config.yaml
num_hidden_layers: 9
hidden_size: 448
num_attention_heads: 7
num_key_value_heads: 7
head_dim: 64
intermediate_size: 1792
vocab_size: 2048
hidden_act: "squared_relu"
norm: "rmsnorm"
norm_place: "pre"
norm_eps: 1e-05
positions: "rope"
rope_theta: 10000.0
rope_fraction: 1.0
qk_norm: true
attn_scale: 0.193
bias: "none"
tie_word_embeddings: false
parallel_block: false
extras: ["capped logits"]
init: "normal"
init_std_qkv: 0.0245
init_std_o: 0.0245
init_std_up: 0.0245
init_std_down: 0.0
optimizer: "cautious_adamw"
learning_rate: 0.000564
beta1: 0.9
beta2: 0.99
weight_decay: 0.21
lr_head: 0.00353
warmup_steps: 476
schedule: "cos"
final_lr_fraction: 0.03
batch_tokens: 32768
max_seq_len: 1024
doc_mask: true
train_tokens: 266400000
max_steps: 8130
dataset: "wikipedia_en"
MLP neurons of a small language model. Each row is named by its layer, matrix (up: input weights; down: output weights) and neuron, and shows model dimensions 352-447. Each number is 128 + 32 x the weight over its row's rms, rounded and kept within 0 to 255. Numbers have three digits each.
Before each neuron's rows, "fires before" lists the tokens most often just after its 100 highest values on Wikipedia text that the model never trained on.

fires before: " in", " on", " by", ".", " at", " a"
L5.up1126:143129144140142135077169107130161115157089086132163119140146129141114114175122162165105103088104120156161105139106173171147111202133148134132155170191119119153102116112124114136124127071058120146087129097095198143151064114095176085149134151102100146114156069126122125173099131115190136104
L5.down1126:138127173134182071087080141145126143041112126124174099132119095113139146106072109148116193117183153041083137157166119122114097121131123192118123138081103130151102106106149153138128089137114124120226150154057147066153119157150115118119097127064123144094146118173141177105097088098139176121

fires before: "s", " |", ":"
L5.up931:157147084115144124140119110069186113053121127149173141168147116105083112110127128182138101080154160191095114216113117117165129193195110147084090128117115083157180147132107119097134097116080128133151060138147141192110070110136115135121146118091118121151113096066124121123157094112133146130
L5.down931:132134123131131092179053124061126116189178163129074184148173125135150136122159122107110136148124156118073153096080097063119114146069132166174170128122156128117141101145111107185160158178150111122133141076140143110151143156143202097103141141169076133164093147165204144118153098064146101117

fires before: "s", "es", "ies"
L5.up261:110126121109056145190104099103160096103091127130077135152150135131077043109131067108087150151105193171147106185150109206123108117117113144138175122160100081112198109085134120091114106142192099170124133114145130169062069139091068145095143146108113159122131182048150102136155098087141116102
L5.down261:077091112114148121205123118114159101127117192115159136134162087162152149177125160147105080068132219149123105175110155132113063110110125148121120179110109155138160129211127082154148135142096143136089155056156164108167188164120134135161132133156164151130138121131154167174147133152117059194

fires before: ".", ",", "ia", " Ma", "ing"
L5.up567:105147172135101131096138039071141142141160089136122082135125112124177172124106102151055146094155154075084094139132155136109145159070124169088107225076070147117151061110143107098107154175156158129157136135130145099074105055074124123072136116119125159109116166121099034090132128079167135153
L5.down567:139158118130087174114159146174173102109144085149120158093132127092123132181119121183132088142146117114121143111165084142120137140108081120142162147175104126139091109121124124135095194097093070156172167125154136139059099152122109148187144138130105097107102127150157131077146182095166144116

fires before: ".", ",", " of", " and", " to", " in"
L5.up186:156067198153085112091134124139142196147141112157110139122134144114184124200132089129153128116128083113146084139157156189061125097127179125144176136082119130139140095144161147078103100139170170130121176103171122090154149133106078105080180117096116121119124147116142166159115096097107118133
L5.down186:107184121121082088160078101114099127153113085125221172111110127146098158116124059136114124115130201135104168110162138143118115157149144143135175142107090085104162088120151127100112147140132147121165124124117150123139185132182139212137120174132105162110090139081113115114103183097176143142

fires before: "k", "E", "son"
L5.up153:056098132150039165087142049139144133086176110132109098143180211128134128132096108104086140154163090126144131150109087108128074108143121113156183132195153151133130116072192149101159104145165148085128124136139103139133106122224174159102149109097155108132136155150130148136180152146157076097
L5.down153:148135082135137183169136136159070142091093155120105172155140082128094058165216066122109112067080171191164107158097075137113187189068195107124046124133086100125165133147125145103124167104150131107073158132126121164060166167086045122118185115171123156149114142116131122082098171109103160155

fires before: " ", "y", " the", " in", " a"
L3.up785:161129127164097145160170105105161140143145142121118141124173078104139135129122141113108140176125145167123149106065144144199143090087148134125133168153166043096175110120141153117104187114128108138150126196140142139112090137139104187081176126123131129153112142086123083105075116180138105093
L3.down785:155083141129131117123088114145143122166114152141124088113151135149134103153164098160163184101125121086130112111147157052118186135164142155206175095074114185164103099143120160150122133169149092161129115088149151113070167133156098111144144124145179118125082147183143122161186151094149138121

fires before: ".", ",", " and", " to", ")"
L5.up1048:120121134096130103137113142089124139132180120128135142114175142107139149123177106133144106099147103149149112169107152178135152108190158147071153119128129102141192137127179169114118117103062154127099161140124137106114134092200093091117171121155167128116077097074110196129142127088087092138
L5.down1048:137107144102144113104093188082132038200151092059122121159128129140124115121115086161196121093046126112151171098102166133212104093125112125147165166078151105069086081149100108075129101124133146106096093073182130134143148168152186120190076098127141159081147110145188105083108149078167122141

fires before: "ure", "ur", ":", "ity", "S"
L5.up1246:132141149140100159077103046177133122159128157157164168149177131157102140142135153181095117152129165114126081146107178141190174101118158100078162209109131101091116168141124145140097123132154159136097149148123119108116113097093099127125151147183113107158178122151083128084131136146161152106
L5.down1246:136141137152148071124144156105137123124098115157121158135120116055105104115184169148125181157103089149116096090205053035118101065140120140181129135125100087164116140143142175119111100079092080125094105125191113194125120104129117173145111178145169154136145092116123204149093175110169108191

fires before: " |", ",", ".", ":", " in", "\n"
L5.up990:151104202153087116103176157073137137106162127157120141153157153130143084114124102140132176150138154114167129111103108160142117169122188091178169133181081163064128122072146110128122099150112135163185109119096084108120143119092121153105104106091165152156141170117102155113116112160130149126
L5.down990:135182063102117138092132138185095165149146161147161193100135155113174114220152079149106091077149121134117164133160146102097150114147142081116146138110127139112114094097088124152097141102171086136150119111079131133088195182107104156147117118146149135052182131178129109111124152148155144161

fires before: "en", "son", "r", "dy"
L5.up1586:165160112120098195081164121147188169131083159114092128156167160172139170168162163183140143142129124115151110154130113076120165119144102084137127115167158126182155176107078155075147176118139114101157104080079128134108122174139142167151171117102181100097064091180116194168130159147171063179
L5.down1586:134163117122104170114128098143123026125131116138106114073139106180142088128168122138183065090151136135128103123176154165130098142118124105169131118131094127129126080112162114173078093092153078116146139126071130099097136144122129133170162146130132100174130153126126116030087206118137130148

fires before: "s", "al", " of", "ly", "ed"
L5.up1014:170089134169148138139145154118079110107141085109127149164137141110117124164110068088084112091148153159186139143113152175126075156151120127094204091100107110133137135138093149140087142138178159121128128132157127149119077122133110125124196115137078177102128163094185141095056105159150161146
L5.down1014:108142089138120091135132056120087160105144119138093155075189130138118099107109096135113058112101184146099128158077123154075101129209074080097049111162127120154106071101180132129159104196129151139188096140109107092117104143146132140121157186088121167162187103154107135155127139134111100077